Weights of a small transformer language model: width 160.
MLP neurons of a small language model. Each row is named by its layer, matrix (gate and up: input weights) and neuron, and shows model dimensions 0-95. Each number is 200 + 40 x the weight over its row's rms, rounded and kept within 0 to 999. A neuron's up and down rows have the sign that makes its largest values positive.
A block is one neuron, or neurons of one layer that tend to fire together. Before each block is what it responds to, as a language model described it from the Wikipedia text at the highest values.

Short subword pieces inside split proper names, often foreign person or place names, such as Yel-i, L-ah-ore, Oh-io, Kah-u.
L5.gate61,224,196,184,186,218,149,237,216,223,158,199,186,183,297,142,181,128,218,162,168,205,162,258,227,209,243,166,243,237,187,232,120,200,251,237,196,218,220,217,203,224,164,219,161,222,166,244,211,228,263,173,197,265,214,208,199,233,206,91,196,200,152,147,245,233,285,277,211,250,177,229,130,305,183,164,129,274,199,257,206,184,225,166,266,145,166,144,183,182,183,204,180,184,216,256,194
L5.up61,214,130,164,241,207,194,251,190,67,224,223,223,158,245,196,243,236,190,177,192,237,227,147,155,216,181,232,184,201,193,180,261,193,247,243,166,204,224,311,222,294,133,213,278,209,207,212,216,133,116,145,181,159,214,170,198,165,215,236,245,182,232,223,253,159,183,200,241,272,227,241,261,151,209,199,134,155,251,212,171,220,233,223,213,186,183,219,187,206,196,248,224,227,204,199,203
L5.gate83,159,220,234,178,213,164,228,201,264,195,139,150,353,200,200,189,157,175,249,112,221,222,247,167,195,196,147,188,224,166,126,232,224,202,174,169,190,258,244,122,207,257,246,184,239,232,223,215,193,219,166,97,226,138,175,158,137,190,261,245,230,181,133,212,145,200,188,195,205,225,231,162,204,206,216,183,174,278,168,237,260,179,187,148,199,145,179,267,206,216,198,216,203,188,176,239
L5.up83,193,225,164,203,170,253,295,200,188,167,269,170,195,215,79,249,165,218,263,290,138,260,183,222,323,246,199,225,166,231,218,264,216,187,191,169,222,149,255,201,283,200,200,186,221,194,223,214,205,283,174,217,153,202,204,232,252,200,197,208,256,155,198,263,224,159,282,202,164,221,227,186,228,222,204,155,141,191,240,188,252,256,218,225,183,205,182,170,216,257,194,215,186,219,223,245
L5.gate105,166,156,171,218,209,182,187,185,138,252,168,132,253,149,198,155,190,240,184,196,209,172,266,195,161,222,199,150,181,206,152,230,237,209,209,170,193,209,172,158,191,157,250,166,225,168,154,162,234,316,175,173,248,158,156,192,149,91,194,224,170,184,201,274,178,225,196,221,176,183,258,238,192,168,202,219,221,178,235,190,226,204,198,212,258,158,255,253,216,205,204,274,236,184,210,165
L5.up105,219,179,210,235,147,189,122,176,188,200,242,237,223,199,144,197,206,172,148,188,190,205,205,167,257,231,219,220,134,167,190,191,171,252,211,169,169,218,197,205,168,216,180,166,231,188,189,235,228,218,151,106,172,181,184,161,142,170,272,141,198,155,167,236,221,132,220,163,146,195,189,238,198,193,195,188,201,114,214,219,234,214,175,256,154,212,122,228,251,119,151,164,262,228,206,159
L5.gate107,180,114,281,182,145,216,163,277,227,193,177,179,133,196,196,249,190,183,206,212,259,201,173,166,269,231,242,191,186,131,241,157,267,244,169,148,144,247,222,165,233,180,208,212,184,160,189,259,102,273,229,204,183,162,158,231,135,179,289,201,188,113,215,217,180,239,207,168,232,209,167,198,188,165,148,119,226,261,199,209,238,211,115,239,227,200,182,159,170,229,219,240,191,194,199,313
L5.up107,271,147,185,213,219,154,270,203,167,170,187,201,202,235,215,162,261,161,168,289,276,175,195,164,183,222,188,248,231,149,156,194,304,202,273,177,145,187,196,204,184,166,167,195,150,246,236,278,152,243,197,178,221,200,174,173,207,177,248,126,187,169,202,262,145,180,240,181,195,208,191,183,208,189,262,257,288,164,230,252,114,253,219,210,151,193,201,205,202,223,158,190,246,135,166,188
L5.gate123,183,273,170,225,117,238,127,166,158,186,248,185,160,92,189,192,201,209,188,223,266,189,277,196,227,259,280,181,203,229,207,239,185,224,243,189,135,190,211,191,118,233,140,226,203,263,106,198,238,235,210,274,254,203,221,219,187,137,245,221,227,144,253,205,180,268,146,254,164,169,200,120,188,208,140,206,174,156,231,233,232,246,156,133,196,165,186,207,257,197,152,239,169,223,213,195
L5.up123,268,88,180,201,103,217,182,151,126,196,137,245,231,187,187,272,195,205,144,174,260,162,161,212,222,230,186,129,172,248,183,224,203,257,229,254,261,263,187,132,164,184,165,122,265,162,131,152,207,201,191,167,147,215,199,122,222,229,214,216,221,170,215,241,253,204,213,198,174,191,182,202,259,187,261,154,155,234,134,233,184,235,155,191,170,182,240,229,235,238,204,173,189,215,232,230
L5.gate193,280,234,141,158,212,107,189,183,120,230,202,200,165,156,213,210,261,263,203,232,276,237,206,279,204,212,189,225,192,172,209,145,182,172,227,206,126,235,173,149,206,227,222,211,174,224,181,189,215,164,210,155,241,174,167,222,126,152,143,188,181,268,183,130,278,258,175,190,203,232,182,219,247,109,181,173,242,167,157,184,232,246,177,264,258,181,163,161,149,226,134,198,201,185,203,221
L5.up193,141,132,198,176,161,193,182,192,217,197,174,151,215,106,171,157,243,215,215,224,174,224,199,163,185,265,221,207,197,189,116,185,217,333,200,238,168,193,149,158,209,220,167,217,280,140,237,258,220,185,199,219,282,190,164,146,170,151,194,152,227,234,172,157,213,100,242,190,238,245,238,262,209,175,208,130,173,174,211,241,237,159,143,236,219,150,277,162,175,164,172,228,157,278,172,144
L5.gate270,169,250,246,156,175,170,239,184,208,206,199,124,213,93,231,206,189,207,232,234,194,110,190,157,182,169,183,179,206,278,167,184,139,295,239,259,220,184,201,141,214,211,240,119,181,214,166,149,229,278,96,175,197,169,102,246,182,124,215,205,160,204,189,230,165,203,256,160,172,199,100,216,192,204,186,181,111,243,234,194,177,211,187,238,224,165,165,217,237,152,165,197,227,167,274,210
L5.up270,205,202,265,116,241,143,148,198,160,190,150,210,270,167,164,231,234,202,196,163,213,145,235,215,215,180,209,218,200,228,209,280,228,200,197,154,203,203,224,283,218,209,157,201,191,202,222,210,89,193,144,154,122,168,141,147,197,245,223,177,195,151,185,271,204,232,227,239,162,200,173,256,132,211,200,179,139,174,260,249,233,147,155,223,228,201,212,244,186,212,138,256,212,222,200,207
L5.gate293,107,253,234,150,162,228,243,220,222,179,225,132,217,216,149,198,156,224,249,198,204,163,201,168,210,159,227,301,233,261,214,206,185,152,229,187,277,238,241,184,142,154,157,253,267,190,242,144,193,190,194,207,161,213,190,182,107,281,293,207,225,161,206,276,209,208,226,242,112,202,189,165,226,202,163,186,203,173,258,154,151,193,264,222,249,206,266,248,189,248,158,212,232,238,175,162
L5.up293,203,221,285,200,171,193,271,178,246,209,249,240,177,171,242,192,144,274,217,199,181,194,178,256,274,180,123,191,172,209,315,211,155,218,161,216,280,275,221,213,140,184,220,160,228,189,243,309,184,175,141,181,142,274,139,171,194,157,131,190,255,171,174,266,231,204,214,158,129,253,221,205,171,189,165,179,134,148,244,163,195,241,221,162,188,183,231,236,246,175,162,229,245,299,240,213

Quantifiers and degree words such as most, some, more, less and the of in one of, plus commas after introductory dates like In 1935, and a few word fragments.
L5.gate17,231,219,152,237,196,219,139,197,196,142,195,235,161,241,237,193,214,187,211,282,224,201,166,244,191,153,172,197,255,130,171,238,303,258,311,198,208,202,223,215,207,166,215,176,214,259,206,106,191,230,224,258,195,199,236,107,83,174,263,206,222,188,152,225,159,174,208,189,280,193,208,217,163,175,259,220,207,231,160,199,193,256,286,200,165,172,193,160,187,209,189,199,137,209,183,183
L5.up17,238,133,269,202,192,227,179,170,186,197,243,146,230,211,307,164,267,206,155,166,235,264,226,268,262,173,184,204,236,190,276,218,190,227,146,165,180,198,179,142,211,181,239,245,203,263,283,214,204,162,163,160,177,252,159,140,280,171,151,202,146,224,200,171,162,129,200,208,223,186,237,170,323,242,207,158,193,216,149,158,196,155,204,211,150,136,245,173,155,202,184,223,178,256,157,182
L5.gate40,192,147,250,186,129,218,198,172,173,249,214,195,229,206,190,222,238,261,228,201,139,191,198,269,191,133,178,178,215,176,82,183,219,193,235,261,258,179,158,278,135,179,214,225,183,261,153,125,173,243,192,259,221,197,208,153,194,171,221,218,178,225,217,264,205,146,244,243,279,215,187,234,256,185,154,206,208,216,215,192,179,162,176,212,107,222,168,197,235,192,201,203,186,173,209,212
L5.up40,198,135,200,215,163,199,221,193,144,218,191,252,153,199,204,145,227,253,159,153,122,162,153,266,238,216,221,261,258,164,205,238,221,200,148,212,199,180,205,250,244,199,234,246,179,248,169,201,125,218,176,195,211,137,199,202,240,236,169,263,204,223,196,251,214,224,245,171,261,226,246,133,194,218,189,146,239,187,215,183,267,197,180,201,187,177,186,149,323,236,173,183,180,141,169,150
L5.gate92,155,226,270,189,239,229,210,192,241,229,297,195,212,201,260,223,198,190,268,209,216,182,176,140,164,170,186,207,264,216,178,255,209,174,228,266,186,242,138,174,221,140,242,224,266,190,217,222,264,170,188,240,173,186,170,188,213,280,218,174,183,170,199,134,158,202,172,190,196,135,161,219,290,132,211,224,192,237,293,163,228,238,230,219,185,193,210,163,161,260,220,167,147,279,207,221
L5.up92,189,169,205,130,188,202,180,176,221,158,220,243,218,229,189,231,214,215,202,199,252,236,202,148,181,201,187,148,231,211,203,195,172,250,112,149,173,247,148,72,200,159,233,250,200,156,217,247,217,244,174,175,190,116,292,159,168,178,175,202,211,195,182,173,243,227,158,207,177,233,158,176,204,251,250,232,189,149,253,220,194,202,227,225,218,155,244,184,118,217,231,246,116,239,189,251
L5.gate241,234,202,135,149,237,231,275,221,203,153,183,245,230,246,203,202,156,198,210,222,300,221,201,190,181,160,162,204,199,179,181,177,185,245,129,263,225,232,169,177,228,201,195,221,269,160,205,271,180,257,203,265,229,200,140,247,185,246,133,238,260,206,176,175,222,253,245,191,192,217,201,155,139,216,155,208,164,176,138,190,194,179,137,169,194,268,174,123,171,248,164,127,237,226,179,243
L5.up241,156,207,202,205,238,218,191,138,159,236,183,157,183,229,251,158,201,218,188,150,326,205,255,231,206,175,186,257,188,214,185,238,211,258,178,272,233,177,160,128,196,150,221,251,286,238,160,197,156,190,178,175,264,204,190,181,147,199,230,214,267,192,167,113,273,252,142,183,222,237,187,187,224,262,194,207,203,232,257,198,210,206,180,179,178,203,190,183,184,162,179,133,238,232,212,238
L5.gate246,231,160,107,275,188,219,159,175,170,203,243,223,236,171,152,179,208,210,235,139,195,154,197,274,165,243,204,182,182,183,199,185,258,121,153,253,220,208,177,210,216,262,158,237,217,265,244,207,181,171,244,172,169,276,236,142,200,249,248,216,206,175,184,210,288,223,242,207,250,228,155,261,213,195,166,232,223,236,277,236,181,199,282,206,207,229,219,137,209,248,77,118,165,212,171,192
L5.up246,206,147,215,257,190,194,176,187,112,174,188,259,199,272,226,222,227,237,215,175,210,201,243,277,251,295,216,181,216,207,178,165,221,261,297,159,202,242,179,211,257,124,249,215,146,218,207,248,177,211,252,242,250,216,170,235,272,156,202,225,175,223,191,140,238,260,128,191,217,194,232,210,305,204,160,192,208,178,204,132,232,227,217,188,233,202,196,150,240,193,172,163,130,213,257,171
L5.gate260,211,217,228,226,168,228,284,162,207,174,219,216,183,182,219,191,206,236,202,162,219,206,225,214,277,219,249,254,143,198,153,200,214,227,237,245,316,174,245,134,251,256,201,308,297,239,256,188,203,285,157,202,273,166,232,239,204,244,176,192,220,151,205,179,152,159,141,186,191,174,215,195,154,152,219,271,195,198,206,179,213,249,166,202,225,223,206,234,210,181,233,290,141,163,172,140
L5.up260,164,228,248,243,184,149,182,191,264,191,172,206,267,157,213,258,204,187,188,193,166,221,188,203,214,151,175,194,171,206,200,246,188,202,253,249,171,155,238,229,184,299,219,263,270,218,180,257,97,165,193,173,171,249,263,240,150,189,267,198,194,159,225,187,154,268,228,193,218,189,199,204,223,129,182,128,223,167,239,216,234,233,173,235,206,226,219,285,215,177,161,251,110,126,286,167
L5.gate298,235,167,212,223,166,211,239,161,171,181,223,249,193,218,154,197,208,174,254,209,229,205,220,179,208,136,212,131,158,209,130,148,210,253,195,251,258,229,165,236,180,243,159,187,198,230,147,157,165,267,158,144,162,232,175,165,203,234,126,211,222,203,255,263,197,173,202,201,244,213,158,223,238,185,237,240,140,142,164,193,216,281,202,147,180,218,152,168,228,213,139,184,186,201,99,191
L5.up298,198,268,190,197,141,208,265,140,145,280,222,227,252,230,207,184,220,160,215,152,194,234,263,267,137,181,235,156,227,168,196,224,232,237,212,230,224,225,174,218,253,209,220,225,179,221,235,227,159,141,159,170,223,182,296,192,206,272,185,254,221,206,229,196,229,210,239,211,283,250,191,121,158,248,218,183,171,160,204,193,184,228,270,177,172,202,223,223,233,222,209,254,195,173,207,283
L5.gate308,198,156,215,194,252,222,260,199,149,214,284,179,223,165,226,276,159,186,190,114,214,170,196,223,234,198,215,202,205,217,199,254,191,182,239,219,267,197,164,156,146,178,163,293,212,153,199,113,135,245,101,216,253,186,202,205,175,197,212,234,172,179,166,205,230,178,269,187,182,174,173,244,284,213,149,258,203,212,179,216,241,243,218,225,179,191,180,271,171,169,119,264,186,236,156,206
L5.up308,161,306,223,160,171,126,238,170,146,165,233,141,186,239,204,158,187,226,151,223,242,182,171,233,252,203,190,212,200,248,193,208,233,182,245,186,204,178,148,191,223,165,232,234,248,250,113,248,187,246,189,204,173,225,169,224,259,182,208,171,203,200,197,243,242,189,150,212,209,160,246,199,226,204,164,181,176,174,289,149,241,251,229,181,161,223,150,229,176,157,208,77,201,212,193,217

Short subword pieces, mostly a lone "i" (also ly, ai, air), split off inside a longer word such as names or words broken into fragments, e.g. Makarov-i-č, Empol-i, Ju-ly.
L3.gate175,210,262,236,158,181,222,188,184,222,169,204,162,196,175,189,220,243,212,152,135,209,172,229,244,175,299,161,204,129,220,259,250,152,209,174,147,228,201,211,254,197,184,193,272,168,286,221,185,277,194,184,171,230,194,165,221,186,203,288,180,198,140,164,243,161,141,246,163,174,220,157,228,124,181,197,225,168,259,213,184,244,278,266,244,205,196,151,262,160,208,80,313,170,157,205,246
L3.up175,253,239,237,186,206,174,222,178,177,207,147,210,219,225,150,273,228,226,169,101,248,235,178,231,154,230,183,169,242,127,209,246,217,235,172,174,206,204,227,177,245,166,132,203,171,184,135,194,192,232,189,195,203,177,102,251,91,198,209,180,279,172,203,262,192,215,236,254,184,152,155,196,116,191,220,226,131,176,286,117,176,155,191,163,253,214,189,237,167,179,132,199,198,238,261,200
L3.gate251,222,185,178,139,152,217,223,239,235,226,211,195,241,230,130,219,208,207,189,203,208,158,204,171,130,172,275,250,240,238,201,261,154,180,192,225,237,161,177,253,230,109,282,149,193,244,161,211,216,186,188,203,202,161,144,164,191,149,258,199,151,234,145,236,242,232,199,150,141,233,149,194,141,235,144,202,128,224,201,226,290,184,208,149,185,196,221,98,226,256,211,238,174,172,205,201
L3.up251,174,132,203,144,226,176,185,187,189,154,174,244,171,212,161,169,136,195,224,184,276,133,186,214,147,210,147,234,146,203,236,213,233,223,263,255,182,169,185,165,150,170,180,251,166,230,206,286,192,195,216,214,211,209,81,189,201,171,196,191,192,133,268,271,258,173,175,163,185,189,148,146,114,172,179,197,131,148,184,216,273,127,229,207,200,221,224,194,187,218,153,170,166,248,240,171

Word-piece fragments early inside a word split into single letters, especially the vowel i after an initial capital, as in S-i-berian, G-i-useppe, N-i-agara.
L4.gate0,156,239,155,188,200,200,189,170,217,188,205,186,155,191,214,210,184,193,203,203,172,182,227,185,127,197,211,167,213,224,198,176,191,188,207,232,181,291,241,197,134,257,200,211,260,161,209,141,263,264,201,261,190,230,231,271,134,215,255,248,187,165,176,251,185,216,121,156,123,127,140,211,196,232,278,211,130,163,201,144,238,277,187,187,190,145,248,201,232,212,147,168,106,165,171,179
L4.up0,200,193,216,168,241,218,193,232,226,217,192,222,121,202,220,206,183,276,296,211,175,224,183,136,235,194,270,257,261,271,234,208,135,201,212,289,152,264,217,210,231,261,245,155,199,224,213,259,217,194,219,213,119,187,200,256,185,190,186,218,176,196,197,127,157,125,187,272,126,257,245,133,168,204,159,238,144,229,151,228,256,277,245,178,136,134,176,173,274,201,149,222,166,171,178,136
L4.gate99,158,156,231,252,232,256,135,254,203,265,147,115,205,167,273,187,168,255,220,202,219,233,183,219,175,183,181,221,160,193,234,247,193,268,219,260,279,208,205,189,214,217,173,202,300,146,167,212,124,230,237,249,174,190,189,156,254,161,199,230,196,186,173,227,213,268,241,168,241,177,178,131,159,161,229,184,198,137,183,199,248,226,188,193,249,242,100,205,233,149,170,220,202,191,235,200
L4.up99,256,232,229,205,179,227,177,265,201,144,211,173,202,322,172,197,241,183,212,196,202,146,197,157,186,216,197,178,202,241,200,195,193,222,290,233,150,188,192,216,260,222,171,212,168,250,202,201,302,173,221,216,197,180,178,234,190,156,160,150,210,218,226,140,270,198,234,267,174,226,213,235,152,215,224,191,220,247,237,237,186,115,242,252,166,162,143,184,218,228,212,171,215,178,233,198
L4.gate148,247,266,240,194,187,252,206,165,229,140,227,259,275,188,251,241,186,145,199,119,131,188,226,183,173,225,168,225,179,214,134,213,212,279,225,225,244,273,177,143,267,227,216,204,176,158,205,206,212,179,181,251,159,233,159,279,173,171,259,209,201,214,164,231,196,209,238,255,247,218,185,129,194,159,189,242,159,233,246,230,248,182,163,208,219,190,189,207,180,182,165,223,260,206,181,200
L4.up148,214,130,297,180,185,253,208,230,183,185,213,237,271,98,182,265,234,194,258,195,180,262,206,191,155,241,213,217,177,246,210,271,196,236,237,189,184,260,124,209,236,178,171,175,187,233,157,158,122,187,191,229,184,164,183,223,165,164,233,113,163,147,231,186,233,191,155,229,131,258,153,213,192,230,173,236,207,172,209,163,208,171,193,279,208,178,159,142,228,267,158,212,181,293,157,269
L4.gate319,202,180,217,161,180,232,196,201,196,173,248,136,215,214,193,209,173,174,186,182,231,164,165,219,189,235,183,194,241,176,206,120,154,246,149,199,237,101,177,190,192,92,227,245,203,259,154,181,194,271,159,247,221,205,225,238,150,131,239,197,183,242,100,143,174,190,308,183,178,239,187,201,157,182,164,203,151,173,211,142,215,256,179,213,164,162,130,179,232,153,178,280,211,222,239,147
L4.up319,179,135,236,159,204,216,232,234,176,175,277,185,199,183,147,202,167,154,225,224,207,203,202,203,218,175,197,169,169,158,216,137,111,238,140,203,180,163,176,189,191,212,154,163,200,223,186,186,133,164,179,194,122,178,145,192,201,168,221,222,201,269,107,290,181,141,235,238,120,224,191,260,167,190,221,187,215,202,205,173,220,144,153,128,206,192,204,213,172,159,139,221,149,199,220,174

Ordinals, quantifiers and demonstratives opening a noun phrase, mostly after "the": first, one, this, all, most, same; also piece-split words like O-ld, O-l, M-ost.
L3.gate65,252,200,203,206,196,211,168,168,140,205,199,247,260,221,192,232,226,236,190,205,178,196,178,244,202,225,233,184,168,188,205,206,190,201,243,155,197,173,264,159,218,160,181,157,153,212,183,211,130,227,176,256,226,247,202,197,224,227,176,117,162,182,146,186,250,115,217,92,176,149,187,216,171,159,189,211,201,162,115,241,151,163,215,86,206,195,206,155,226,173,219,327,172,240,165,196
L3.up65,246,227,205,261,200,261,156,177,184,165,247,220,157,171,219,249,157,183,244,181,141,219,224,231,218,194,195,168,171,206,175,158,215,225,196,177,280,89,237,241,190,181,250,151,188,185,220,173,202,246,179,230,190,208,146,217,312,255,239,212,248,187,121,222,177,86,203,118,173,171,254,151,236,169,168,183,196,231,144,186,234,213,177,178,217,184,225,197,221,177,170,273,181,280,155,69
L3.gate316,242,202,238,210,182,243,201,217,150,156,194,212,124,241,189,161,139,160,167,151,210,239,276,183,235,210,192,195,149,212,149,161,185,120,261,259,229,229,196,194,274,164,180,118,213,142,289,198,162,201,173,191,248,193,257,234,216,255,182,238,223,144,246,187,196,158,248,100,176,220,216,193,174,189,173,246,220,182,146,142,248,180,171,124,206,272,235,166,178,203,163,236,132,124,202,216
L3.up316,206,226,220,161,178,156,283,242,195,156,210,247,213,248,182,209,137,192,196,157,129,188,268,183,233,196,175,213,218,106,135,191,182,174,230,147,224,207,261,160,320,184,207,155,216,119,318,234,197,128,163,219,273,192,194,210,202,246,182,204,220,236,231,177,160,181,216,107,228,211,218,199,252,164,159,260,192,151,221,224,235,137,142,229,238,261,227,165,279,216,231,235,148,223,233,237